python train.py --vocab_size=6005 --norm_eps=1e-05 --init="uniform" --init_std_o=0.00464 --init_std_up=0.0246 --init_std_down=0.00282 --final_lr_fraction=0.0
MLP neurons of a small language model. Each row is named by its layer, matrix (gate and up: input weights) and neuron, and shows model dimensions 320-447. Each number is 200 + 40 x the weight over its row's rms, rounded and kept within 0 to 999. A neuron's up and down rows have the sign that makes its largest values positive.
After each neuron's rows, "fires after" lists the tokens most often just before its 100 highest values on Wikipedia text that the model never trained on. A number after a token or word is its count.

L6.gate888,217,263,207,215,262,174,159,173,163,161,221,209,180,214,163,143,230,133,295,195,234,253,181,205,218,252,174,218,140,183,201,215,147,177,143,269,211,194,171,159,209,222,258,227,248,169,158,121,212,202,214,213,257,222,196,259,280,203,183,207,176,214,97,240,128,271,218,199,272,194,213,208,181,225,190,197,219,143,199,167,195,245,180,199,233,216,204,187,208,212,204,240,217,235,180,189,153,187,171,217,199,244,236,139,143,199,252,239,245,245,223,254,176,228,162,275,205,191,140,282,182,135,156,262,210,316,169,233
L6.up888,225,186,244,212,214,171,232,193,165,197,179,265,144,207,253,202,265,186,183,208,184,167,195,158,214,258,167,269,167,266,190,219,211,254,193,261,199,222,140,169,232,237,228,164,115,116,180,203,205,187,169,244,281,191,233,230,169,207,238,193,179,205,226,192,222,194,246,213,237,207,258,155,270,247,251,228,154,111,228,244,110,200,205,174,220,262,177,156,348,143,187,102,157,232,225,121,231,234,248,180,193,218,215,183,182,262,115,225,206,236,162,113,235,227,202,207,203,174,212,111,174,181,204,218,180,210,182,154
fires after: "-" 34, "–" 21, " " 13, " |" 6

L8.gate903,219,282,253,174,195,140,260,222,178,220,159,233,156,201,212,219,200,161,238,188,217,135,249,237,241,97,233,210,205,154,187,212,152,178,243,161,206,230,200,221,185,264,177,154,208,268,134,160,129,228,206,177,179,250,215,208,222,161,184,255,220,261,162,142,248,191,209,195,157,190,109,146,255,210,236,181,152,186,239,144,163,222,258,277,182,148,236,218,177,200,185,175,182,189,144,205,134,140,245,182,166,219,226,171,216,161,213,247,231,168,136,147,251,239,158,247,223,188,293,245,211,198,257,149,266,226,280,160
L8.up903,136,244,152,160,174,200,180,152,148,196,235,171,152,196,178,170,213,122,198,164,175,223,282,163,190,141,117,167,196,158,274,173,207,199,158,209,232,217,180,164,274,202,211,196,153,148,182,254,264,207,220,102,179,207,156,189,169,127,179,135,155,233,170,174,151,199,288,260,229,164,198,250,251,183,160,188,165,205,121,203,193,238,141,215,256,185,226,273,168,144,184,168,244,293,258,287,212,199,270,223,180,209,210,86,173,192,210,217,217,145,152,234,235,212,242,201,215,213,136,183,166,187,159,198,191,183,178,238
fires after: " |" 60, " University" 6, "tt" 4

L6.gate2,231,209,204,227,236,223,178,179,181,204,249,191,193,167,200,207,200,168,201,245,160,106,188,188,244,149,247,222,233,197,213,179,177,163,208,209,219,165,107,172,130,235,204,189,185,266,286,244,267,213,194,261,184,206,292,219,208,230,141,178,199,197,167,195,218,249,199,208,260,148,155,202,176,175,195,175,160,218,252,243,203,277,102,195,279,171,160,244,153,214,157,205,175,201,245,224,274,137,101,251,268,181,273,118,176,237,240,237,230,167,143,176,196,267,221,213,156,166,266,239,213,183,136,145,203,209,203,151
L6.up2,200,179,225,158,155,221,184,257,197,219,197,285,213,137,191,212,261,181,130,160,240,227,229,195,202,257,119,278,223,300,249,231,123,227,170,254,194,225,209,156,209,178,233,201,120,208,196,214,161,197,248,242,235,184,204,221,153,221,176,249,194,213,232,236,225,305,251,238,230,147,129,240,198,147,196,183,185,241,270,241,177,250,193,189,258,179,219,181,207,159,242,223,233,181,191,144,232,203,208,230,129,181,199,144,106,204,224,219,232,199,168,149,209,217,165,201,196,199,141,199,213,200,127,242,258,199,206,165
fires after: " |" 25, " (" 15, " −" 7, " " 6, " A" 6, "-" 5

L11.gate90,182,193,208,201,177,181,164,233,234,220,60,253,193,192,155,182,157,224,226,245,186,187,160,232,197,218,206,191,232,189,181,177,148,116,185,234,207,159,245,189,83,202,175,205,217,184,250,158,176,204,355,194,148,187,226,218,161,206,158,204,259,206,161,206,223,186,210,220,159,203,117,257,179,167,228,240,167,144,220,255,208,253,214,157,180,199,239,163,188,219,123,252,176,153,199,217,140,150,127,229,230,180,175,131,222,258,249,178,227,244,205,207,224,254,250,244,222,234,189,184,202,237,245,221,245,124,239,158
L11.up90,123,208,259,230,186,235,188,176,150,171,174,194,179,157,205,201,165,171,206,245,198,248,175,148,227,237,139,233,158,170,296,237,152,210,191,196,240,187,202,247,210,204,263,218,192,273,114,191,229,167,199,213,137,210,156,175,200,148,237,121,162,244,195,269,204,259,230,266,159,170,165,208,331,164,192,259,263,240,174,231,194,199,121,163,283,161,174,211,198,231,183,226,162,221,234,247,241,348,298,229,203,150,283,166,214,310,242,217,206,207,209,179,193,217,177,217,183,258,228,308,154,284,131,176,232,150,146,125
fires after: " |" 47, ";" 7, "–" 4

L6.gate1072,229,272,214,245,216,196,172,182,163,204,249,209,182,225,224,194,317,206,178,236,123,137,245,214,232,182,143,187,238,264,218,239,254,197,182,155,251,140,197,197,259,193,196,176,196,149,233,158,170,196,163,178,210,245,165,188,197,231,210,176,135,91,146,195,201,212,210,203,206,184,245,180,202,258,221,198,208,210,161,235,211,171,201,277,176,169,146,205,224,206,203,212,167,207,163,185,184,162,138,181,295,184,170,182,164,190,250,269,255,145,217,209,203,204,157,212,238,185,231,150,252,175,182,187,245,262,194,187
L6.up1072,204,175,114,198,183,115,176,145,272,214,166,206,181,193,204,184,277,179,220,197,113,192,197,260,214,215,128,267,219,243,144,183,205,207,232,267,160,195,201,162,233,219,216,224,215,152,208,194,223,180,226,144,209,220,283,209,200,156,206,193,155,181,212,152,293,195,151,144,205,146,209,219,279,216,281,235,195,195,180,221,187,232,221,213,216,282,221,206,162,242,140,260,207,193,253,204,231,178,226,167,190,312,235,186,141,198,188,160,139,212,238,227,149,194,173,168,255,215,214,202,92,213,245,231,298,185,203,237
fires after: " (" 30, " c" 10, "b" 5, " d" 4, " was" 4

L2.gate293,242,153,217,214,218,180,260,185,160,210,235,170,201,255,160,162,202,163,141,241,184,205,165,167,223,238,212,204,209,257,160,152,183,233,256,132,245,248,140,223,213,210,263,199,203,209,168,210,198,152,247,177,237,253,178,193,180,150,160,181,147,130,227,208,152,279,261,221,153,195,233,207,184,221,177,243,273,164,226,255,171,297,224,195,160,145,218,154,247,169,207,145,152,226,253,221,153,251,199,276,130,241,120,206,205,188,196,162,122,220,219,235,207,142,116,246,184,250,262,174,272,234,138,213,272,160,172,194
L2.up293,120,246,219,224,208,214,249,138,253,225,266,184,259,202,101,117,168,211,197,236,157,153,175,222,198,265,227,220,296,253,177,138,255,174,216,178,210,199,166,225,154,223,143,260,231,263,179,171,202,125,155,209,264,210,192,189,221,187,210,156,193,236,189,248,237,239,145,185,165,158,182,173,196,78,203,197,226,166,228,254,259,245,177,257,167,102,251,202,275,191,251,134,161,196,207,213,155,253,152,195,253,182,171,190,275,245,257,179,236,230,128,182,175,120,215,169,183,197,112,243,158,245,225,216,161,205,234,193
fires after: "\n" 84, "en" 5

L3.gate102,163,217,184,210,252,191,213,184,231,258,219,191,178,151,117,161,278,279,177,145,157,137,198,176,179,183,158,199,134,188,199,224,198,217,241,198,154,240,142,175,256,203,188,258,150,174,164,293,227,204,202,145,211,236,228,292,200,210,179,192,209,151,280,221,170,191,224,206,165,212,216,165,205,195,247,179,209,189,256,263,230,218,142,192,184,146,206,271,171,209,155,204,143,299,190,186,198,283,224,236,161,182,227,175,151,205,222,267,188,149,181,229,221,219,132,214,237,218,207,213,158,176,201,303,359,158,191,164
L3.up102,96,180,221,173,206,227,248,109,169,225,223,189,236,198,240,220,257,166,201,238,167,226,184,212,186,149,194,286,181,135,234,179,224,175,206,188,158,206,155,168,195,151,177,228,269,109,182,188,233,191,238,218,207,246,204,213,272,180,224,221,234,207,238,160,233,166,214,146,162,167,182,156,136,97,214,204,246,258,283,178,229,259,260,188,190,211,175,204,233,236,202,204,223,201,125,194,194,177,180,275,182,175,192,215,175,232,160,226,242,275,267,121,216,148,207,185,188,263,109,197,217,220,129,255,170,164,186,190
fires after: "\n" 35, "-" 14, " (" 8, "/" 6, "–" 6

L6.gate76,299,254,155,185,294,190,263,155,183,214,196,216,210,198,130,189,193,221,246,229,271,154,219,194,209,261,213,200,153,225,199,192,97,255,190,157,162,216,174,211,228,239,183,200,64,167,132,156,180,190,256,225,293,282,196,198,159,249,203,176,187,220,240,142,160,247,204,149,237,198,239,282,208,201,194,198,206,155,160,251,135,276,182,124,214,166,203,212,159,166,199,194,116,229,260,173,196,216,208,171,180,238,157,206,221,220,222,165,209,154,208,201,156,206,209,263,285,225,204,219,256,152,201,212,123,198,241,90
L6.up76,190,182,217,164,224,189,214,282,218,252,199,247,253,220,205,199,188,254,206,250,204,141,257,85,175,200,189,170,278,169,186,159,176,121,293,227,256,180,227,156,206,177,249,251,220,163,153,218,177,253,238,203,287,258,209,193,227,168,171,218,173,205,137,192,215,291,196,199,173,208,165,221,206,170,186,163,206,171,170,164,165,198,242,206,179,191,166,228,218,225,205,134,190,139,230,254,201,223,254,223,154,233,183,196,175,170,229,193,230,240,268,129,169,165,218,254,160,157,299,254,205,227,204,247,189,218,173,148
fires after: " |" 20, "–" 18, "-" 14, "\n" 11, "|" 4

L7.gate969,218,156,272,192,213,177,233,171,132,192,242,158,189,181,258,182,183,127,213,168,234,249,230,217,191,266,215,177,152,276,116,226,186,184,204,240,183,220,201,170,176,211,207,118,167,201,210,171,162,112,222,187,235,182,241,234,172,127,222,195,178,218,167,220,155,151,186,110,170,225,197,220,240,276,263,195,207,203,160,225,222,216,201,175,225,172,205,154,245,261,157,188,206,240,204,142,228,180,206,240,228,262,212,139,216,199,171,127,269,248,265,109,216,211,159,162,232,236,232,252,194,250,189,160,228,124,244,224
L7.up969,270,191,212,183,259,208,113,149,176,202,200,153,246,253,128,175,172,212,252,176,221,143,172,244,232,148,222,194,189,254,197,163,239,174,290,181,152,225,284,166,227,230,246,195,177,121,208,146,250,204,143,162,192,179,185,275,239,231,140,232,175,169,150,166,208,268,198,174,204,214,207,173,180,282,150,172,166,182,241,293,155,161,207,149,184,238,156,191,232,226,226,240,258,236,148,174,120,236,200,243,200,230,298,176,224,195,166,211,275,214,174,236,217,250,237,208,234,168,183,223,209,186,146,220,226,215,207,212
fires after: "-" 28, "|" 22, " |" 14, "===" 8, "==" 8

L6.gate339,163,154,223,163,195,230,218,285,170,214,247,184,168,227,254,274,254,252,202,184,154,156,160,205,179,228,265,239,158,228,221,199,190,102,172,189,204,141,181,194,161,194,223,175,119,225,287,212,161,213,222,215,202,135,216,146,184,218,174,247,204,205,257,221,178,205,203,272,172,119,225,153,226,188,182,211,185,237,277,165,202,228,162,209,187,165,211,189,181,216,203,193,163,237,160,232,158,242,226,258,171,197,235,168,195,179,179,161,216,245,218,239,187,278,266,171,167,207,177,184,135,123,205,197,216,215,178,224
L6.up339,180,203,137,156,144,206,213,137,225,160,174,212,227,172,142,168,261,230,176,180,247,58,156,208,205,180,192,167,170,301,255,220,194,242,211,153,186,288,153,224,218,212,223,164,228,211,208,207,181,205,161,194,232,233,180,228,259,263,245,150,249,253,210,157,151,221,219,235,201,228,166,231,294,159,179,156,204,120,208,160,187,234,226,244,245,262,223,193,151,207,171,219,139,267,267,173,219,164,129,155,218,254,196,249,92,217,255,198,225,196,212,220,258,271,164,233,118,252,210,211,221,207,241,188,189,206,203,282
fires after: " |" 56, "|" 10, " +" 9

L11.gate564,222,274,221,244,162,240,161,179,218,115,252,203,210,255,143,228,266,263,190,197,180,178,180,181,268,179,222,164,226,163,166,161,205,162,110,243,173,166,185,266,185,196,186,152,184,206,225,150,242,192,260,290,193,153,189,204,187,271,184,217,226,233,170,202,157,162,248,202,231,175,233,236,167,233,181,183,163,231,166,159,138,188,187,262,192,206,108,180,260,160,253,172,209,241,271,259,235,206,190,204,197,229,254,75,236,133,205,199,169,225,180,258,222,184,205,235,169,159,138,235,201,199,177,134,166,238,241,238
L11.up564,161,202,227,210,173,232,183,291,195,160,158,204,205,196,171,206,259,195,218,202,188,201,200,270,236,214,208,165,229,271,233,192,135,217,201,266,181,185,266,183,219,184,250,186,140,214,229,242,193,235,204,220,176,254,128,181,170,79,175,247,220,216,130,173,235,175,200,251,158,301,168,273,180,211,231,198,160,195,209,140,75,168,149,196,172,170,267,172,116,219,168,246,148,210,191,173,173,196,300,176,160,243,190,217,196,204,117,191,264,167,178,254,172,194,207,180,135,147,236,189,182,255,165,154,236,173,208,198
fires after: " |" 83

L6.gate876,219,158,210,165,201,238,181,187,129,106,202,238,231,162,129,197,234,158,223,194,246,186,166,265,203,253,198,208,180,190,143,137,212,199,194,198,234,141,155,162,234,271,142,239,163,259,176,160,183,215,182,192,266,194,161,242,142,163,150,188,215,142,208,176,150,190,180,168,114,188,223,178,175,239,193,215,204,132,180,166,165,267,193,219,246,107,200,167,231,239,184,233,190,224,222,186,197,197,223,164,214,171,273,314,249,218,195,183,206,259,204,175,194,224,113,259,143,196,197,260,168,225,152,219,208,276,246,224
L6.up876,261,230,248,158,152,191,238,246,164,172,250,256,235,187,289,184,235,201,243,146,179,145,216,211,92,260,251,203,178,252,218,220,187,215,280,210,159,192,214,223,184,245,200,215,200,210,94,112,187,240,247,194,174,173,171,162,190,157,193,219,195,239,198,188,173,142,126,114,279,206,223,191,225,183,170,238,199,223,196,226,166,185,159,224,214,172,199,111,240,231,164,196,170,183,169,144,188,177,202,175,195,191,277,141,193,187,216,159,174,185,190,111,185,239,239,258,144,173,137,222,201,199,198,212,155,241,197,167
fires after: " |" 38, " World" 9, "end" 5, "-" 5

L11.gate1043,252,171,181,192,178,261,132,189,247,216,181,194,225,205,146,141,233,281,149,166,187,192,234,189,259,193,207,217,209,208,237,230,201,273,238,195,257,276,221,172,162,234,190,125,136,225,209,177,131,236,207,258,251,279,195,237,194,216,249,254,155,201,189,175,217,185,191,185,193,169,202,175,159,188,180,190,197,209,222,281,220,209,136,193,183,122,154,163,256,121,174,253,221,245,176,173,222,211,214,237,304,172,165,180,155,184,200,177,225,266,157,176,158,176,139,158,188,176,200,252,176,202,153,196,215,288,278,231
L11.up1043,210,234,189,273,254,218,195,224,221,233,126,221,177,157,189,124,69,159,195,94,248,167,220,233,214,183,131,228,256,218,239,194,200,178,279,202,176,192,169,195,234,227,191,266,201,223,149,210,202,150,248,168,194,184,218,272,235,196,221,178,184,160,247,203,135,211,202,153,148,171,210,151,245,195,222,260,187,244,264,177,234,157,265,175,209,238,255,177,231,244,211,201,229,202,178,149,151,218,248,216,215,258,181,262,209,148,143,150,233,240,199,162,197,265,182,192,168,302,183,226,202,280,285,233,208,229,189,189
fires after: " (" 22, " |" 19, "|" 8, "-" 6, " the" 6, " was" 5

L7.gate908,187,215,162,258,154,212,187,231,159,163,243,192,304,248,193,244,216,277,160,183,254,169,145,116,305,122,232,174,207,200,157,165,262,185,180,245,137,154,242,235,130,212,195,193,172,135,223,214,225,205,190,209,231,252,229,124,156,196,149,96,150,184,157,280,208,226,194,252,200,215,235,217,132,190,175,208,214,199,176,223,192,198,191,191,201,242,162,248,187,192,232,252,234,105,180,251,312,201,152,242,226,210,164,145,247,155,197,135,207,236,165,216,205,212,210,238,228,262,220,228,162,227,233,184,188,193,208,201
L7.up908,238,188,223,258,254,195,137,222,262,175,223,153,294,194,150,238,187,183,147,257,214,192,221,191,112,223,165,170,232,193,171,206,221,235,217,143,177,110,221,177,200,188,177,189,233,213,185,328,292,165,192,153,195,207,229,218,235,135,199,163,298,161,184,254,231,169,155,166,179,229,228,197,214,219,305,169,198,240,132,186,219,220,176,219,133,188,218,232,202,235,161,227,202,181,251,222,224,191,199,180,170,203,166,220,280,146,152,220,258,159,180,224,205,171,205,230,224,184,159,162,173,182,270,255,237,210,222,273
fires after: "," 29, "." 13, "M" 11, " M" 8, " |" 7, " K" 5

L8.gate846,269,200,97,132,252,221,199,162,180,211,189,205,238,205,270,162,204,203,157,208,137,265,263,266,221,217,234,200,197,148,228,216,181,182,274,169,151,156,204,141,153,238,193,208,197,149,204,181,235,210,148,197,201,176,230,172,147,226,138,257,267,224,220,215,235,198,119,141,228,220,215,213,196,196,149,221,211,237,135,300,231,184,219,173,147,261,201,226,237,207,176,217,248,210,148,110,198,185,137,223,214,226,217,82,201,194,177,175,276,151,250,214,184,245,167,244,220,236,125,226,213,222,218,131,181,189,197,252
L8.up846,225,198,190,282,243,193,192,231,238,228,149,210,184,217,216,136,220,205,215,216,183,265,171,235,125,237,170,212,168,214,177,197,229,210,232,203,151,210,218,146,178,224,234,143,150,204,179,178,124,179,206,176,232,166,266,263,215,153,235,228,123,307,173,166,223,223,168,211,114,183,137,305,234,319,173,201,168,225,214,202,183,198,145,126,214,186,248,69,201,213,203,226,216,227,213,198,232,152,239,188,143,168,172,170,201,188,205,245,229,253,216,198,183,180,182,199,215,227,165,271,163,156,179,214,228,201,174,180
fires after: " |" 23, " was" 16, ";" 11, " were" 10, "," 5

L11.gate473,202,197,158,201,147,192,140,163,213,297,181,153,244,271,206,198,240,203,158,273,216,90,230,225,251,239,214,227,200,225,265,170,225,170,224,187,196,167,168,147,160,239,154,161,213,173,242,121,238,211,187,182,236,143,186,290,174,280,240,202,147,223,170,285,154,181,268,176,251,135,148,179,180,331,144,220,231,217,259,204,200,233,160,187,241,273,189,162,191,158,187,192,143,221,245,133,212,267,165,123,161,238,233,202,155,249,205,186,214,205,159,236,196,249,172,185,245,182,237,176,177,220,217,155,221,209,242,157
L11.up473,143,146,149,264,200,177,174,202,276,196,196,184,256,138,203,215,212,205,198,159,171,163,250,189,213,241,302,222,210,276,287,146,218,129,261,183,196,231,174,196,254,189,144,157,158,226,265,189,219,147,131,192,251,234,148,235,196,232,234,167,141,192,114,270,154,196,233,216,208,151,156,196,209,155,260,215,154,217,179,246,240,194,212,184,196,273,169,214,174,251,280,199,148,179,232,263,258,157,129,238,173,160,144,251,216,218,214,129,203,255,243,229,229,191,208,151,181,249,285,176,203,226,204,187,174,218,134,178
fires after: " the" 24, " in" 19, "." 7, " late" 5, " c" 4

L6.gate377,118,174,198,157,211,209,209,265,209,214,164,253,244,173,155,161,209,151,215,178,251,104,222,223,216,249,236,179,190,188,184,177,242,118,174,97,190,189,158,151,268,231,182,131,203,229,163,198,253,189,229,212,227,135,170,162,167,214,254,182,218,266,218,224,257,213,223,137,217,147,231,192,186,252,191,204,110,159,190,184,122,105,165,196,240,268,206,184,234,224,173,227,175,195,281,143,167,156,136,150,158,179,220,166,267,224,160,288,219,184,236,223,200,146,197,176,256,189,165,209,197,163,208,146,215,184,218,172
L6.up377,179,141,164,208,166,146,219,223,253,205,213,224,294,227,202,185,117,294,226,193,181,182,213,122,183,157,212,199,204,255,220,231,141,138,188,163,213,227,201,212,243,173,253,223,256,183,154,213,242,84,224,193,218,283,176,186,175,229,244,214,223,209,225,177,214,181,215,257,246,157,209,203,182,221,233,218,212,206,189,178,156,240,138,200,212,222,248,263,251,241,171,183,202,187,252,246,216,203,240,142,99,239,156,201,210,163,232,255,122,265,193,196,268,156,196,112,281,190,153,188,142,246,248,222,206,166,204,136
fires after: " the" 27, " in" 16, "|" 6, "\n" 5, " late" 4, "-" 4

L8.gate724,181,133,183,249,142,167,172,131,184,285,209,172,258,146,179,192,175,243,189,196,239,182,233,159,236,185,185,91,230,163,155,222,106,160,184,203,205,218,173,151,283,249,217,178,245,193,241,194,174,202,172,175,219,204,155,194,208,177,147,226,200,238,283,167,164,281,192,254,206,206,139,143,201,216,165,171,209,195,193,201,188,193,203,109,148,225,237,227,132,175,217,232,209,230,215,187,214,220,191,199,154,213,173,187,275,191,245,238,252,154,160,221,236,162,208,209,227,237,163,154,175,249,247,191,221,239,268,143
L8.up724,206,217,231,261,219,163,160,142,156,146,214,169,188,239,233,313,150,222,233,167,224,181,259,207,307,224,205,231,105,281,229,239,221,187,245,164,278,178,234,154,274,181,249,170,192,296,191,212,211,188,190,149,150,187,187,184,143,253,173,198,171,218,208,168,133,168,199,238,193,155,220,144,135,160,255,177,183,204,132,219,199,278,279,253,255,245,128,196,213,215,247,223,209,162,154,231,166,287,242,282,225,210,223,216,185,235,205,206,216,235,216,210,220,204,180,189,135,209,225,218,214,171,257,186,226,210,171,183
fires after: "." 52, " Ref" 7, " fin" 6, " Mc" 6

L8.gate613,253,197,171,230,214,164,165,172,238,239,204,130,205,170,122,206,228,229,168,206,217,206,226,187,164,182,215,175,191,244,213,153,249,176,236,195,182,151,156,246,203,198,127,230,143,206,186,190,255,187,235,165,150,201,228,283,195,186,193,229,151,172,178,272,185,145,173,204,180,207,214,183,193,218,229,195,158,179,186,295,244,222,219,171,240,190,159,196,201,175,261,179,168,184,123,137,236,189,234,184,184,180,160,187,182,181,253,232,173,204,270,253,177,186,92,170,188,225,212,169,246,221,153,230,214,207,273,144
L8.up613,195,206,272,225,123,177,179,204,232,132,177,162,193,187,163,185,238,202,178,199,209,101,276,248,249,261,201,274,217,272,194,180,217,164,172,197,187,149,208,130,218,212,155,247,218,234,212,232,234,223,197,128,165,191,275,252,218,243,221,132,254,268,190,202,164,198,172,259,218,98,148,200,199,107,221,177,125,179,202,186,220,146,145,252,171,206,161,226,90,146,200,156,220,132,145,165,187,125,168,192,172,167,187,266,157,235,245,191,210,227,143,171,236,240,269,197,177,201,236,157,214,211,251,135,282,174,178,243
fires after: " in" 28, "–" 11, " the" 10, " In" 5, " late" 5, " (" 5

L8.gate144,226,141,198,255,266,207,234,175,159,245,165,263,254,248,202,192,201,218,179,194,170,200,171,231,303,202,234,126,268,263,122,255,213,278,218,207,178,291,277,187,203,255,318,175,208,214,201,157,260,181,180,181,230,178,197,188,244,136,155,211,123,222,241,208,209,257,247,191,179,142,142,120,228,257,177,145,185,176,187,277,272,215,189,134,217,202,154,176,245,201,171,209,260,191,162,197,166,228,180,242,208,276,226,164,158,213,203,222,270,160,241,219,215,221,116,204,218,235,229,264,268,218,231,205,217,313,193,218
L8.up144,148,224,236,241,206,258,213,203,298,235,126,206,207,162,124,167,267,195,194,157,153,146,160,165,197,163,204,120,204,184,152,135,197,239,191,210,214,182,216,180,180,205,259,170,240,211,179,198,234,182,199,197,205,275,209,153,251,245,222,179,201,236,268,142,159,254,202,204,215,181,138,263,168,190,163,201,183,200,191,197,152,219,240,177,244,183,198,256,192,186,237,196,173,254,199,287,233,209,186,201,196,143,182,221,169,146,263,238,169,152,221,189,165,169,138,171,204,146,176,179,194,190,212,268,151,309,220,160
fires after: "\n" 32, " |" 19, "." 8, "-" 7, "|" 6

L7.gate304,238,147,246,221,190,236,238,155,192,174,212,166,203,165,221,148,260,146,249,175,174,163,223,229,255,228,197,168,199,180,245,155,216,298,200,140,211,184,176,197,199,254,222,249,198,218,256,205,102,183,153,193,229,203,178,254,235,180,192,156,214,177,150,233,183,272,265,167,174,192,260,174,180,211,298,162,175,232,180,251,138,275,104,182,248,235,209,206,241,153,235,208,159,202,220,251,158,242,230,143,182,186,207,234,203,249,214,184,203,198,236,179,180,164,303,176,187,205,234,214,195,242,174,170,187,192,141,184
L7.up304,186,178,220,149,197,175,144,169,209,200,169,157,189,251,153,227,174,218,146,175,257,172,236,183,176,205,222,207,172,258,137,138,158,218,158,138,227,205,205,158,194,173,157,283,209,293,287,103,232,174,105,176,193,237,158,206,163,217,164,121,214,223,176,225,189,197,154,242,182,200,173,147,191,192,180,216,237,157,167,212,182,204,144,230,154,173,206,125,212,221,223,186,186,178,170,243,216,183,169,208,189,300,266,200,266,236,258,200,204,277,196,213,174,234,204,99,233,294,227,200,243,208,225,189,183,188,240,264
fires after: "\n" 90, "," 4

L11.gate394,225,192,246,188,210,192,152,155,165,207,234,243,208,188,221,157,218,188,201,215,236,199,251,246,219,219,130,183,240,193,195,145,199,154,216,190,193,266,217,182,131,210,207,265,280,126,143,193,218,169,249,153,197,102,230,256,133,206,182,196,205,200,172,136,224,146,157,240,194,167,176,197,190,221,202,143,203,183,126,169,257,227,185,256,223,238,158,254,184,215,155,208,186,165,232,133,169,202,127,216,262,176,151,186,269,175,224,153,135,208,191,148,288,246,326,173,205,241,193,156,270,222,207,228,202,167,167,234
L11.up394,166,219,194,220,209,262,154,231,192,221,246,221,181,214,229,229,274,177,265,185,206,231,196,141,238,165,176,296,189,210,183,121,207,272,212,290,174,167,158,200,188,194,207,192,141,222,191,213,172,166,229,185,188,194,142,188,271,201,218,179,232,156,190,245,197,187,208,148,237,165,206,210,255,255,235,219,197,158,229,165,249,247,248,232,222,155,193,231,165,173,206,193,254,187,243,184,156,218,269,200,160,237,219,233,145,181,283,249,192,266,265,223,150,181,222,225,123,185,208,215,202,168,217,130,190,180,201,219
fires after: "|" 52, " |" 29, "\n" 12

L6.gate508,237,176,146,238,208,201,157,149,173,219,139,223,241,191,149,163,274,190,210,183,226,204,247,217,206,220,151,174,178,193,229,199,213,201,189,202,184,187,140,160,131,222,182,167,319,183,152,231,221,269,204,139,212,137,189,240,227,205,188,214,202,217,187,193,248,165,207,150,108,209,231,174,233,258,258,253,197,199,234,164,255,275,179,206,166,199,183,269,245,195,220,137,199,115,229,217,225,228,221,232,220,219,182,164,219,216,205,208,276,231,193,202,135,256,249,236,227,168,225,149,156,210,192,237,179,226,202,195
L6.up508,215,166,192,145,210,224,207,144,204,189,204,181,238,141,187,116,168,202,192,191,199,212,138,145,227,196,195,145,215,176,205,153,180,235,172,167,232,238,189,233,226,194,225,224,131,167,212,171,150,148,192,212,226,248,214,189,141,229,171,163,204,164,240,211,225,261,303,181,205,191,204,222,192,189,232,189,156,179,231,193,156,156,195,242,132,229,149,142,174,177,261,199,162,229,281,160,163,216,198,172,188,185,218,257,170,187,274,179,192,181,206,221,215,218,241,164,200,232,260,166,241,169,187,188,155,228,140,235
fires after: " of" 29, " in" 19, " the" 12, "ar" 4

L8.gate130,195,194,158,240,237,173,170,246,230,166,160,165,170,202,206,194,211,242,191,229,210,249,195,286,145,311,196,237,154,211,218,254,177,202,184,149,186,171,192,199,156,228,175,260,189,206,228,174,180,251,216,154,196,237,318,189,186,200,235,190,189,206,117,166,184,160,209,211,179,236,125,197,127,287,161,178,241,233,223,214,239,158,168,213,225,208,177,206,156,129,222,181,314,183,173,153,169,260,220,195,251,180,151,118,193,234,223,172,205,121,206,227,157,247,237,226,147,144,190,222,288,233,213,196,169,206,165,171
L8.up130,258,222,177,171,188,206,155,116,235,199,194,160,226,136,269,214,274,184,202,157,206,213,188,306,189,163,200,137,174,217,164,233,136,156,199,172,154,222,229,271,227,186,215,241,134,112,174,195,206,281,257,257,195,222,153,167,103,246,158,163,151,217,155,212,223,181,222,209,223,268,208,175,222,288,191,187,168,194,219,200,166,156,129,220,146,205,276,179,199,208,230,279,208,162,217,174,185,253,168,265,152,188,253,128,210,155,179,174,275,256,219,212,179,259,243,214,248,233,197,185,190,199,179,217,211,180,267,185
fires after: " |" 34, " —;" 15, ";" 12, "\n" 9, "/" 6

L8.gate815,194,200,221,179,172,216,190,210,234,230,260,248,242,246,127,212,121,134,183,211,253,247,253,233,241,217,201,162,168,240,191,184,188,190,212,168,147,275,199,162,196,246,206,183,173,202,279,211,226,227,118,227,193,262,233,220,124,200,238,215,162,224,234,210,270,236,218,220,116,225,96,207,161,194,254,240,218,200,166,150,206,226,155,157,278,213,112,170,151,198,137,267,136,186,101,171,143,192,187,216,226,292,245,143,127,266,181,241,163,190,235,228,251,177,233,184,317,180,188,239,173,197,168,218,280,133,166,226
L8.up815,193,172,173,217,199,175,214,147,202,175,192,234,191,115,186,199,221,245,197,237,182,126,152,200,171,214,213,158,166,298,136,243,188,234,218,158,260,252,129,169,93,256,193,194,311,193,219,198,183,223,206,168,203,260,184,147,302,181,191,186,258,134,204,110,214,171,215,160,199,203,198,212,221,161,228,239,210,185,232,214,204,193,280,168,194,177,226,240,142,182,119,163,184,244,217,203,199,167,177,180,184,158,143,206,212,204,216,207,130,218,199,199,244,223,220,235,132,187,185,203,189,225,175,239,175,151,280,228
fires after: " (" 33, "-" 12, " N" 8, "/" 6, " \"" 5, " +" 5